Weights of a small transformer language model: 2 heads of 64, MLP 768 tanh GELU.
MLP neurons of a small language model. Each row is named by its layer, matrix (up: input weights) and neuron, and shows model dimensions 96-159. Each number is 128 + 32 x the weight over its row's rms, rounded and kept within 0 to 255.
After each neuron's rows, "fires in" lists the words (lower case) most often at its 100 highest values on Wikipedia text that the model never trained on.

L10.up503 [ 93 111 139 158  83  93 125  48 143  87 131 160  94 106 122 115 110 119 155 162 109 177 120 142 185 173  75 178  78 103 105 148 162 135 127 145 159 114 127  96 123 117 153 153 140 145 139 167 142  76 111 105 148 146  62 165 109 137 116 105 156 128 135 141]
fires in: "of"

L8.up148 [104 214 112 123 196 132 215 184 113  57 174  91 109 124  84 155 107  84 135 141 106 165 146 147 177 148 180 135 112 144  94  82 162 130 107 101 176 143 152 138  39 138 153 115 128  96 125  99  52  99 149 111 131 144 115 147  94 109 135 102 148 142 125 129]
fires in: "which", "although", "while", "streaming"

L3.up440 [137 124 146 143  59 125 184 105 122  99 184  88 148  99 135 121  98 140 149 137 144 116 101 146 100 155 150 129 109 144  31 128 170 140 115  84 164 164 134 166 123  85 132 138 163 171 109 136 104 127 135  80  96 125  96  85 187 166 116 109 112 184 129 185]
fires in: "was", "been"

L3.up548 [141 128 155 113 115 132 175  96 122 105  58 175 169 135 122  75 169 126 154 172 183 141 124 199 119 147  93  72  87 144  58 126  89 151 102  54 120 154 118  96  65 110 122 116 137 101 144 114  91 200 140 130 142  83 122 151 153 148 116 152 141  80 134 138]
fires in: "known", "such", "called", "name", "example", "website"

L4.up198 [115 187 121 156  66 149 138  84  85  98 127 104 188 125 143 142 124 143 149 129 142 174 121  10 156 129 128  94 145 131 153 114 153 115 168 120 137  91 125 158  65 150 180 102  67 119 123 101 144 166 145 100  74 159 108  64 142 106 133  95 127 125  89 144]
fires in: "was", "they", "have", "had", "has", "she"

L5.up94 [163 124 148 107 134 126 139 155 123 140 125 109 138 103 165 146 160  94 135 110 175 187 139 167 183  99  70 146 165 128 136 147  98  91 140  57 155 155 164 222  85 133 109 128 105  87  98 111  84 115  85 113 119  78 135 107  87 155  69 132 120 179 100 129]
fires in: "is", "was", "and"

L6.up389 [114 134  95 145 136 145 104 112  66  77 108  93 135 125 140  90 151 167 141 136 211 149 143  59 160 134 146 143  92  95  94 137 210 112 173 160 132 144 121 184  83 151 129  91 163 171 117 105  96 132 136 117 139 126 159 125 145 190 123 129 133  71 198  86]
fires in: "of"

L3.up120 [121 110 174  83 161 131 148  95 108 110 175 109  94 113 110 124 156 105 158 135 138 137  86 156 178 140 165 150  70 187 106  76 172 138 141 149 151 136 180  80 152  62 147 172 137 119 128 122 137  92 121  77 128  98 151 220 196 185 125 100 162 102 144  74]
fires in: "a", "former", "according", "label"

L4.up592 [118 121 105 108  80 155 102 116 147 100 161 119 172 107 102 117  79  99 182 119 101 155 137 167 136  65  90 134 160 182 155 148 132 131 145 152  99 155 147  98  84  86  91 181 132 144 131 199 145 108 140 180 147 137 139 196  82 114 103  76 168 130  73  67]
fires in: "four", "two", "six", "five", "fourth"

L5.up170 [ 91  67  86 160  98 127  83 183 117 167 164 123 134 127 105  88 130 123 129 139 146 108 145 135 143 114  85 124 113 104 141  76  95 106 149 149 180 128  86 146 192  99 136 124  91 144  69 117 142 107  85 196  73 139 145  90 158 100 161 106 131 171 110 122]
fires in: "house", "in", "hall", "stadium", "musik", "building"

L3.up479 [105 162 167  78  94 132 189 114 143 140 126  98 147 142 145  63 168 194 129 138 136  89 184 113 105 191 147 110 125 175  82  65 114 128 133 136 135 106 103 157 100 137 142 118 181  72 105 119 177 135 164 132 131 124 166  89 142 151 153 129 143 163 138  41]
fires in: "chief", "part", "prince", "minister", "general", "parties"

L3.up568 [ 62 136  96 101 113 155  61 119 146 149 123 114 128 194 155  96 113 108 141 141 138 144 153 178 136  84 121 148 123 182 141 141 117 109 154 163 146 107  64 170 118  88 131 128 158 104  99 153 197  48 170 151 120 147  95 204 137 161 141 148 148 153 109 103]
fires in: "of", "de"

L4.up539 [138 149 124  89 111 140  92 169 124 156 108  91  74  58 112 146  90 103 128 168 149 156 146 137  39 126 123 174 143 215 117  72 174 143 147 147 120 137 119 159 162  87 111 186 119  79  95 134  79 170 106 104 102 152 137  99 174 125  80  85 122 144 147  85]
fires in: "as", "for", "under", "of", "in", "contains"

L4.up63 [137  95 148 124 105  56 167 149 127 127 139 156 148  82  87 131  97 139 153 137 129 224 114  68 116 192 106  90  99 158  97 117 136 115 133  98 163 131  80 108 155 124  97 158 163 112 121  64 102  73 179 131 105 132  84 113 172  99 184 129 152 118 156 102]
fires in: "at", "before", "well", "while"

L9.up205 [107 198 121 121  87 170 150  80 141 169 101 204  90 152 141 150 152  53 178 123 155 163 141 104 145 162 152 144 175 131 143 124 137 132  74 131 118 158 107 164  89 126 104 169 174 127 144 142  98  87 139 140 124  92  77  93 121 133 114 141 106  86 142  74]
fires in: "of", "belgian", "rennes", "kenny", "vengeance", "war"

L3.up642 [ 85  88  94  58 161  99 165 125 105 154 161  99 163 113 124 132 124 137 163  80  61 115 164 114 150 122 144 210  98 156 101 106 113 113 116 121 117 181 126 115  75 104 163 131 118 144 139 117 102 127 169 172 111 128 125 180 115 111 166 100 120 110 140 164]
fires in: "more", "most", "all", "mostly"

L3.up542 [139 103 147 127 119  82 150 141 155 150 123 162 163 146 183 139  94 114 101 113 129 128 202 129 122  81 133 127 118 156 140 125 131  98 165 137 139 201 102  83  72 113 130 153 108 150  65 192 111 190  72 176 150 182 156 157  87 119 146 117 119  76 105 145]
fires in: "the", "named", "award", "at", "waterway", "routledge"

L3.up608 [121  84 125 150 111 111 103 122 143 160 171  78  93 144 132 160 121 133 108  66 110 135 170 144 121  86 101 169 159 110 123 123 148  67  82 140  91 152 123 165 203 144 140  87  98 144 170 122 107 139  69 114  97  71 127 163 114 107 124 161  70  78 133  95]
fires in: "he", "she"

L9.up555 [131 149  89 120 143 104 165 179  88 205 120 164 142 113 102 119 153 125  82 175 183 173  96 152 119 129 190 156 229 138 106 147 129 143 109 133  78 152 121 123 108 145 111 141 137  84 135 132  99 190 127 112  88 135  88  84 150  88 159 153  99 135  85 189]
fires in: "with", "was", "minutes", "were"

L8.up573 [146  66 131  99  51 150 168 155 128 158 153 150 130  79  60 125 121 100 131  96 119 198  81  94 140 114  94 172 106 124 123  75 170 110  88  98 103 128 158 192 168 118 151 148 133 118 142  73 123 126 155  85 150 137 143  79 153 135 163 139 101 130 145 148]
fires in: "to", "and", "he"

L8.up700 [139 178  73 154 111 179 106 118 142  60 134 158 110 159 148 113 167 158 141 161 140 160 199  87 142 144 134 149 105  97 103  74  95 133 126 118  94 141 159 139 138  99 167 104 201 154 132 115  49  81 112  97 115 129 141  90 121 118 146 101 139 137  93 111]
fires in: "that", "to", "as"

L4.up61 [107 167 157 108 100 115  94 141 135  98 106 178 135 178 121 111 116 142 146  48 130 132  87 104  95 123  91 113 150 132 145 170 149 133  92 105 107 137 136  81 179 127 120 143 158 162 186 219 102 195 116 132 152 164 139 113 176  99 104 111 160 113 122 104]
fires in: "no", "the", "believe", "an", "seven"

L3.up649 [127 131 173 110  93 141 132 123 165 161 165 185 115 148  84 156 159  70 133 140 124 124  75 106 145  67 190 153 169 111 119  93 132 118 100 137 197 147 119 124  56  87  81 112 155 105 114  97 152 150 156 100 112 148 139 128 112  87 134 129  38 115 105 150]
fires in: "the", "single", "which"

L6.up222 [139 119  89  90 105 169 127 119 169 105 120 119 138  82 116  79 151 147 108 129 163 125 212  79 173 187 155 119 119 125 178 189 164  61 124 194 156  87 147 126 178 127  66  89 121  80  82 145 127 113  60 164 154 137 111 194 165 177 115 140 113 168 150 165]
fires in: "s", "his", "of", "beijing", "living", "all"

L4.up570 [108 118 156 106  94  86 162 123 109  77 122  91 153  89 156 127 108 123 166 105 143  85 163 143 108 155 171 108 108 174 106 105 115 133 143  81 138 144  99 178 161 166  99  94 130 136 116 158 131  82 127 124 101  93 111  93  90 179  88 125 129 184 107 158]
fires in: "is", "be", "was", "policies", "been"

L5.up330 [104 124 132 157 186  79  97 147 144 111 210 110 187 124 174 103 118 116 157 134 119 121  57 151 140  77 162 171  98 133 101 127  80  94 145 117  78 120  29 158 149 171 120  81 141 114 134 182 148 128 176 118 158 143 138 136 140 178 133  70  76 174  66 128]
fires in: "de", "in", "of"

L3.up278 [107 170 131 104 149  63 119 124 187 125 138 181 165 103 118 137  96 155 119 164 165 103  50 179 115 175 120 115 148 129 138 145  63 103 131 142  94 134 109 104 157  88 139 134  94 111 167 118 130 102 112 117 125 135 108 107  63 121 115 127  98  51  83  96]
fires in: "born", "such", "includes", "preceded", "demographics"

L5.up394 [ 70 163 121 126 130 133 114  84 108 119 155 121 134 131 144 136 111 138 159 130  90 156 152 147 127 164 191 174 150 107 174 129 225  88 173 165 147 106 121 107 119  94 110 135 124 145 136  72 134 176 107  75 109 161 106 113 164 157 161 122 127 126 153 117]
fires in: "a"

L4.up574 [140 134  49 159 129 181 118 130 153 151  85  91 115  86 110 134 107 140  91 135 106 157 128 114 112 137  65  98 191  97 146 125 170 110 134 157  80 123 197 181 123 181 131 220 121 159 148 129 180 104 100 133 130 125 120 125 155 167 172 148  83  99 117  80]
fires in: "and", "e", "he", "terry", "austin"

L4.up135 [122 107 105 135 131 107 150 171  66 100  92 136 193 136 115 140  48 140 164 145 146 202  86 200 127 137 196 120 122  99  83 145  97 119 128  80 125 140 110 151 110  86 155 110 121 152  58 115 129 146 202 172 141 102 100  87 163  87 148 132 101  83 118  88]
fires in: "same", "website", "time", "name", "most", "large"

L9.up760 [ 93  93 191 126  96 139 167 106  99  98 169 104 128 128  73 190  79 103  68 111 100 202 121 118 150  87 179 168 152 111 136  73  89  82 161 106 107  86 175 174 111 189 140 124 176  81 144 134 133 134 141 129 129 163 139  84 122 122 163 101 135 141 160 169]
fires in: "was", "is", "also"

L3.up696 [ 99 120 140 106 124 149 179 141 139 152 117 163 163 163 174  90 139 167 138 138  90 162  86 111 147  89 105  58  87  91 168 110 176 102  92 107 134 133 119 133 112 123 115 119 148 124  80 107 149 185 129 100 171 135 117 210 122 115 146 155  61 120 195 140]
fires in: "second", "first", "last", "third"

L6.up629 [ 83 170 121 157 126 107 136 226 132 151 143 135 190  95 117 163  82  96 107 131 140 189 136 111 131 123 160 165 103 134 133 178 175 115 152 137 114 186 119 146 127 138  32 130 150 107 135 187 113  58 113  14 113  96 126  50 118 120 124 111 135 135 148 131]
fires in: "for", "as", "forced"

L3.up56 [167 112 126 129 107  84 140 148 187 116 135 114 115  80  82 135 146 111 179 191 127 132 148  76 181 154 141 135 117  97  51 170 148  80  92 133  94 165  99  76 163 116 130 151 132 106 131 105 127  83 145 109 120 135 112  86 108 103 116 165  70 160  99 131]
fires in: "between", "both", "was", "were"

L4.up459 [106 140 139 188 139 152 115 147 178 150 123 142  92 117  92 121 147 133 152 159 149 131 167 141 128 102 101 102 142 143 127 160 187 135 194 122  98 122 158 151 163 123  56 164 134  86  98 140 111 190 140 129 163 112 156 128 121 124 113 100 151 130 153  59]
fires in: "to", "of", "in", "believe", "on", "participation"

L3.up431 [111  62  92 131 126 149 148  69 146  72 159 127 115 127  77 136 121  98 101 122 106 117  85 104 130  97 169 173 165 111 150 147 173 111  97  93 174 178 142 153 142 170 131 138 138 147 149   2 131 130  33  64 163 111 193 137 129 163 103 108 119 137 138 108]
fires in: "a", "league", "accepted", "baseball", "academic"

L10.up750 [129 148 100 136  89 115 106  85  88 116 137 144 133  96 146 156 137 120 189  83 141 141 138  77 128 144 148  71 165 182 105  73 152 117  98 101 142 101 167  94  97  54 145  91  94 159  96 168 118 142 143 202 159 111  86 139 189  66 135 157  40 104 166 151]
fires in: "the", "its", "s", "la", "second", "first"

L5.up406 [138 103  46 123 123 142 184 102 125 114 112 171 132  87  62 141 165 117  95 123 106 164  87  86 175 135 127 115 115 155 138 125 161 107 107 125 164  81 109 110  93 141 161 143 109 141 108 135 124 104  95  92 137 163 157 120 167 167 119 175 101 114  46 175]
fires in: "his", "her", "s", "made", "its"

L3.up544 [182 126  64 165 117 145 154 124 119 114 124  82 167 119 135 110  69  92 153 107 137 141 136 121 155  71 161 143 127 140 140 126 159 105 117 113 136 133 126 125 119 152 133 111 170 115 121 106  89 171  51 104 105  98 173 120 133 112 129 111 130 149 168 102]
fires in: "has", "had", "was", "washington", "london", "critics"

L8.up209 [105 129 116 111 110 167 146 111 155  89 117 196 182 112 141  90 135  85 125 100 143 133 127 153 100  85 135 141 129 156 182 164 166 189  40 153  93 162 107 124 109 104 106 127 136  75  62 173 167 113 126 170 112 186 123 116 115 156  88 138 156 128 113  95]
fires in: "the", "a"

L3.up166 [137 105  92 130 122 131 200 162 172 123 155 105 137 156 163 114 117 118 144  92 198 178  78 172 136 130 153 109  82 123 133 151 113 133 140 191  87 134 136 112 155 133 130 183 154 116  87  90 113 113 169 136 152 133 122 124 151  93  89 144  66 148 152 179]
fires in: "first", "second", "third"

L4.up490 [ 94  84 164 119 130 133 170  78 112 149 155 105 167 172 109 123 140 153 112 157  97 151 127  97 144 108 136 160 207 177  76  68 155 188 160 154 147 101 104 196 159  85  90 123 154 123 148 127  77 116 134 161 131 138 116  87 118 187 132 152 102 123 131 140]
fires in: "is", "with", "venue", "connecticut", "vote"

L4.up55 [117  96 133 145 175 129 164 151 130  91  80 100  99  66 101 131 192 198 149 162 178 159 150 151 123 145  46 155 137  44 123 139 133  89 128 120 125 165  79 141 149 117 102  99  65 113  71 124 160 131 136 112 116 121 145 122  95 149  49 119 136 100  30  86]
fires in: "by", "born", "had", "with", "for"

L10.up90 [117  72 137 134 115 166 152 104 106 176 101 110 129 113 131 110 113 140 166 137  88 140 114 207 108 152 163 121 139 173 112 125 136 117 136 170 128 141 113  31 154  97 159 101  99 151 187  55 118 136  98 155 147  85  44 158 105 149 147 131 173 118 120 108]
fires in: "a", "vladimir"

L6.up365 [154 137 166  81 134 171 149 161 174 143 217 165 108 131  83  65 151 130 161 151 128 166 164 123 104 148  84 152 142 111 102 111 129 126 125 157 154  97  59 196 100  72 144 112 106 132 155 118  95 114 113 146 179 121 106 144 156 126 119  83  63 104 109  87]
fires in: "of", "that"

L6.up219 [182 158 148 109 134  92 135  95 133 163 113 104 151 145 143 135 111 165 109 106 145  80  89 118  84  88 103 104 137 159 110 216 103  64 125 156 126  91 113 139 132 150 163 140 162 186  87 156 129 108 114  94  75 115 116 133 170 116 168  90 120  88 125 137]
fires in: "and", "of", "or"

L3.up527 [136 100 128 140 151 100 104  97 125 170 159 164 189 135 100 132 136  81 157 130 130 105 148  91 165 113  96 121 154 138 156 136 140 182 153 103 149 142  96 134 136 170 166 127  96 163  93 147 115 131 149 167 104 204 140 113  76 136 125 108 150 140 186  72]
fires in: "large", "lake", "largest", "small", "largely", "larger"

L10.up132 [156 124 122 123 113 135 150 144 141 123 109  82 125  92 143 109 165 169 132 130 171 127 157 101 131 200 119 106 163 175 129  89 164 105 160 153 107 164 138 119 113 112  98 122 128 219 124 106 187 163 120 117 114  98  70 149 122 133 165 100  88 112 121 144]
fires in: "of", "the", "to", "from", "married", "than"

L3.up489 [115  97 155 141 143 161 149 134 139 165  73 147 112 148 144 128 180 148 137 166 146 128  95 187 125 124 168 144 169 120 134 136 139  72 133 163 144 163 109 153 109  61 167 142  65 138 132 147 125 120  92 111  75 184 116 165 113 189 117  82  49 131 149 109]
fires in: "also", "such", "same", "both", "includes"

L5.up40 [112  76 163 144 101 122 113  79  70 147 111 121 199 103 119 132 137 147 141 166 173  96 131 139  93 184 111  85 115 145 137 113 167 133 132 121  83 149 114 147 130  87 141 150 144 143  93 146  89 157 179 122 153 126 142 189 160 132  71  97  57 131 154 180]
fires in: "first", "second", "primary", "baseball"

L10.up537 [169 137 149  90 146 145 111 113 195 179 158 114 133  72 199 107 152  50 119 158 141 158 115 142 145 155 138 104  88 134 117 139 151 126 152 121  76  83  63 131 117 105 109 116 130 156 158 197 120 113 175  76 175  89  96 171 113 140 176  70  66 160  98 136]
fires in: "of", "in", "on", "for"

L3.up496 [111  54 160 129  99 181  98 191 172 161 132 145 148 119  96  80 125 112 165 117 124 142  74 160 139  97  76  92 170 151 158 168 160  79 132  80 170 156  66 132  80 110 126 176  95 186  79 152 169 179 149 136 123  74 130 134 164 129  96 159 134  95 186 137]
fires in: "four", "six", "three", "fourth", "two", "sophomore"

L8.up488 [ 72 126 145 116  93 167 165 104 189 133 120 170 232  99 172 116 154 163 120 141 133 126 184 137 147 105 115 135  77 131 114 127 144 105  99  96 123 154 129 114 111 101 137 150 130 138 127 136  92 133 117 127  96 137  53 160 124 181 120 117 104 128 107 184]
fires in: "the"

L10.up368 [146 108 140 148 155 116  90 135 114 131 156 106  80  67 136 120 184 105 114  84 115 152 195 174 106 150  85 215 119 162  75 131 152 132  76 113 118 154 102 127 164 114 137 167 154 122 153  83 148 143 161 139  79 137 111 120 198  81  90 172  84 104 159 112]
fires in: "as", "in", "but", "with", "set", "valentine"

L4.up202 [144 150 153  71  94 140 160 105 119 120 195 142 146 139 115 118 174 180 108 129  93 114  85  92 125 150 208 204 121  99 172 173 105 108 122 112 136 133 112  56 148 102 124 177 150 127 147  95 127 133  94 123 104 125 139  78 152  90 127 119 102 173 166 126]
fires in: "a", "ahmar"

L8.up752 [141 157 109 140 113 131  84 186 100 110 160 142 119 114 126 134 163 154  87 110  79 153 142 123 151 149 143 125 129 122 114 125 164 147  72 177 151  96 149 132 133 109 109  91 174 143 112 134 122 139 119 111 165 178 153 159 117  12 161 152 176 122 107 119]
fires in: "that", "before", "because", "as", "thought", "contrast"

L4.up195 [151 176 135 120 116  94  96 139 160 136 131 118 103  99  80 115 135 114 102 149 143 162  87 106 137 146 190 114 200 184 145 190 124  95 156 142 124 167 148 134 123 133  73  58 176 175 175 113  99 157 105 132 142 131 123 118 119  87  79 109 150  93 144 115]
fires in: "of", "from", "his", "hundreds"

L8.up639 [188  85 117 156 124 148  79 113  79 160 155 134  95 109 164 151 139  98 171 185 131 188 128 185 123 115 139 116  66 118 150 108 116 122 108 140 125 115 112 155 129 160 111 188 150 117  93 115 143 171 106  98 102 122 152  96  99 132 111 139 173 177 159 144]
fires in: "2016", "2020", "2014", "2019", "2011", "bachelor"

L4.up187 [162 151 144 104  86 128 124 122 175 146 149 153  86 176 180 137 127 119 131 149 187 132 162 140 159 147 123 147 152 109 143 176 182 145 134 138 154 168 117 166 134  84 151  88 154 164 163  96  46  96 129  43  90 162 125 188 131 143  47 160 122  85 137 129]
fires in: "all", "new", "allaire", "of", "upper"

L3.up651 [104 100 156  81  70 120  93 111 137 178 136  98 141 148 111 188 142 160 163 157 105 136 101 120 208 159 157 193 127 155 131 224 162 151 117 153 128 174 137 113 139 154 125  63  78 103 123 126 130  97 154 177 125  96 130 167 116  90 148  73 166 113 150 120]
fires in: "most", "platinum", "largest", "social", "more", "largely"

L3.up521 [ 96 121  96 145 130 154 159  94 121 142 132 116 114 180  38 168  73 150 114 118 132 190 130 167 140 175 134 128 144  80  99  50 146 180  73 110 147 136 122 169 139 118 159 166  93  92 156  78 151 116 127 151  85  99 121 161  69 186 131 101 104 168 122 163]
fires in: "time", "also", "way"

L4.up255 [ 92 149 147 131  91 155 108 138 175 103 139 104  83 128 157 109  74 107 135  82 142  63 147 109 145  86 164 101 137  57 127 141 180  86 109 148 109  70 141  95  99 114  73 121 168 138 112 128 127 120 154  48 141 121 161 142 195 114 164 139  98 119 181 165]
fires in: "were", "are", "they", "was"

L3.up365 [114 141 177 150  86 163 153 165 122 124 169  67 130 137 111  59 146 146 162 126 127 161 119 114  79 135 147 142 151 104 112 181 119 123 142 179 133 171 101 144 122  96  54  97 213 137  44 162 127 118  94  99 101 135 115  72 129 158  80 127 126 154  95 142]
fires in: "by", "of", "served", "the", "from"

L5.up135 [123 148 128 157 105 167 134 119 134 111  64 110 146 140 176 129 116  94 108  78 164 174 124  96  58 145 140 159 144  89 113 147 182 189 181  89 159 101  99 133 146 128 117 184  98 183 143  62 114  91 126 118 171 153  96 125  84 193 120  98  59 131  96 161]
fires in: "and", "he", "or"

L4.up119 [169 141 159  95 131 145 124 177 102 115 160 176 172 117 115 127 118  81 135 128 155 103 179 107 147 136 119  99 193 117 136  56 161 135 141 145 128 139  59 185 158  81  90 134 132 146 131  93  95 106 151 170 190 158 136  73  68  85 199  64 113 109 140 134]
fires in: "of", "argentina"

L3.up90 [125  92 132 154 122 103 161 136 139 176  92 113 121 129 154  81 136 128 182 174 123 159  86 178 137 110 125 109 191 107 115  83  91 172 134 180 147 127 119 114 132  86 130 132 123 143 140 133 102  71 190 119 135 184  31 129 124 130  70 143 165 148 185  71]
fires in: "first", "final", "not", "term", "second", "qualifying"

L9.up194 [133  61 182 127 130 169 107 155 107 169 150 119 143 190 147 120  69 203 158 138 138 122 203 134 200 135 181  82 111 143  78 110 155  94  79 121 153 170  97  66 147 189 132 197 136 210 104  93 124 104 154 146 153  80 121 132 136 100 143 161  83 135 186 137]
fires in: "most", "new", "more", "tempera", "second"

L9.up20 [117 204 143 135 153 155 146 121 183 132 122 107 153 106 137  95 124 139 149 165 164 101 121 153 123 105 160 167 139 158  96 114 190 130 164  94 118  84 144 127 107 106 124 111 130 115 148 108 134 106 167 172 104  78 177 141 158 107 106 139  89 121 173  75]
fires in: "to", "headquarters", "chromosome", "of"

L3.up560 [194 185 118 159 117  74 131 115  97 117 135 136 102 110 102 177 174 157 108 159  88 132 106 146 154 160  89 135 171  82 145  83 126 169 108 116 119  93 146 142 112 123 128  47 154 107  97 120 135 151 121  85  68 156 141 114 124 143 121 102 126 121  88  91]
fires in: "had", "used", "has", "attempt", "x", "attempted"

L5.up93 [116 134 176 160 100  95 113 165 119 109 148 146 118 104 112  93 121 122  90 129 188 116 121 123 111 136 111 130 108 155 164 136 163 139  42 235  95 118  97 120 124 113  72 123 152 175 150  70 156  84 100 120 117  88 174 171 147 149 139  93 112  45  89  83]
fires in: "of", "from", "her", "the", "at", "his"

L4.up740 [101 117 165 133 132 165 109 105 124 104 189 139 105 111  97 122 154 116 134 140 166 137 121  99 200 148  65 102 105 107 123 117 136  72  69 194 152 169 131 117 168 113 137 157 146 181 156  94 140  95 160 190 125 173  82 128  90  62 159 113  87 134  60 147]
fires in: "of", "seven", "kate"

L3.up259 [148  99 162 155 101 193 140 207 153  96  71 125 150 133 102 159  96 105 143 105 144 116 147 118 168 161 100  71 171 130  99 106 181 131 116 151 167 127 121 180 104 102 130 103 118 145 138 153 127 127 144 119 127 154 152 135 139 149 122 162  49 119  93 148]
fires in: "the", "his", "s"

L3.up377 [137 134  67 137  27 118 174 171 159 171 159  89 187  84 145 132  91 146 196 141 157  58 151 126 145 127 106 117  99 104 110 171 138 147 106  95 110 148 203 123 157 114  99 121 138  97 133 113 124 129 132  79 116 146 127 115 199 144 155  87  71 157 173 145]
fires in: "were", "was"

L6.up168 [102  96  68  98 147 104 135 104 171  88 153 171 165 118  84 112 142 122 184 130 120 162 116  71 141 132  65  91  98 121 188 160 141 134 100  66 138 117 174 123 179 122  41 118 149 144 143 168 139 115 139 110 131 157 124  70 157  91 138 150 162 162 124 155]
fires in: "first", "age", "multiple", "early"

L10.up281 [146 137 134 132  71  76  75 218  97 170 128 162 156 152 142  96 180 105  56 152 138 146 176 165  57 116  84 124 130 181 132  84 118  47 104  73  97 112 139 111 120 115 113 141 104 142 146 139 165  92 151 121 109  91  89 191 118 149 124 121 122 119 100 149]
fires in: "in", "his", "early", "of", "s", "19th"

L3.up636 [110 129 166 129 177 128 170 156  82  71  80 117 157 127 174 121 117 141 126 130 148 150 122 137  98 162  69 105 112 144 103 178 112 171 119 183 102 202 125 146 159  97 122 125 138  51  82 127 159 140 105  95 114 118  90 107 110 140 136  79  62  95 114 148]
fires in: "website", "name", "years", "place", "time", "life"

L6.up439 [156 155 142  53 162 106  89 124 117 125 177 148 123 117 128 113 135 137 139 150 112 101 150 100 142 112 165 162 168 128 166 169 125 129 148 120 105  79 129 198  52  99 111 114 149 193  72 104  83 155 128 117  80 141 144 153 161 136 191 143 135 134 134  93]
fires in: "of", "beginning"

L6.up591 [172 170  94 153  87 126 149 146 153 144 152 141 128 114  88 126 131 112 208 154 167 179 136  93 160 231 135 113 101 108 153  92 159 165 155 120  73 154 130 192  94 108 119 157 187 138 107  33  63 106 102 108  90 120  88 109  90 175 170  97 129  75 203 131]
fires in: "of", "at", "all"

L4.up33 [167  96  85 149 130  73 103 129 140 144 119 110 145 102 126 100 171 106 146 112 147 180 145 103 176 147 103 164 134 174 125 178 167 103  87 120 122  93 100 179 132  68 177  91  89  99 108 139 135 111 125  86 151 149 114 113 124  83 101  85 108 138  89 130]
fires in: "age", "years", "of", "prime", "time"

L10.up358 [140  48 110 106 105  92 101 112 161 149 213  88 154 118 171 114 141 162 189 192 171 189 102  81 126 121 126 114 123  97 151 173 168 101 161  92 155  80 116 125  50  71 110 106 105 124 184 113 107  99 143 130 108  81 103 144 159 197 111 136 136 119 161  97]
fires in: "first", "second", "debut", "download"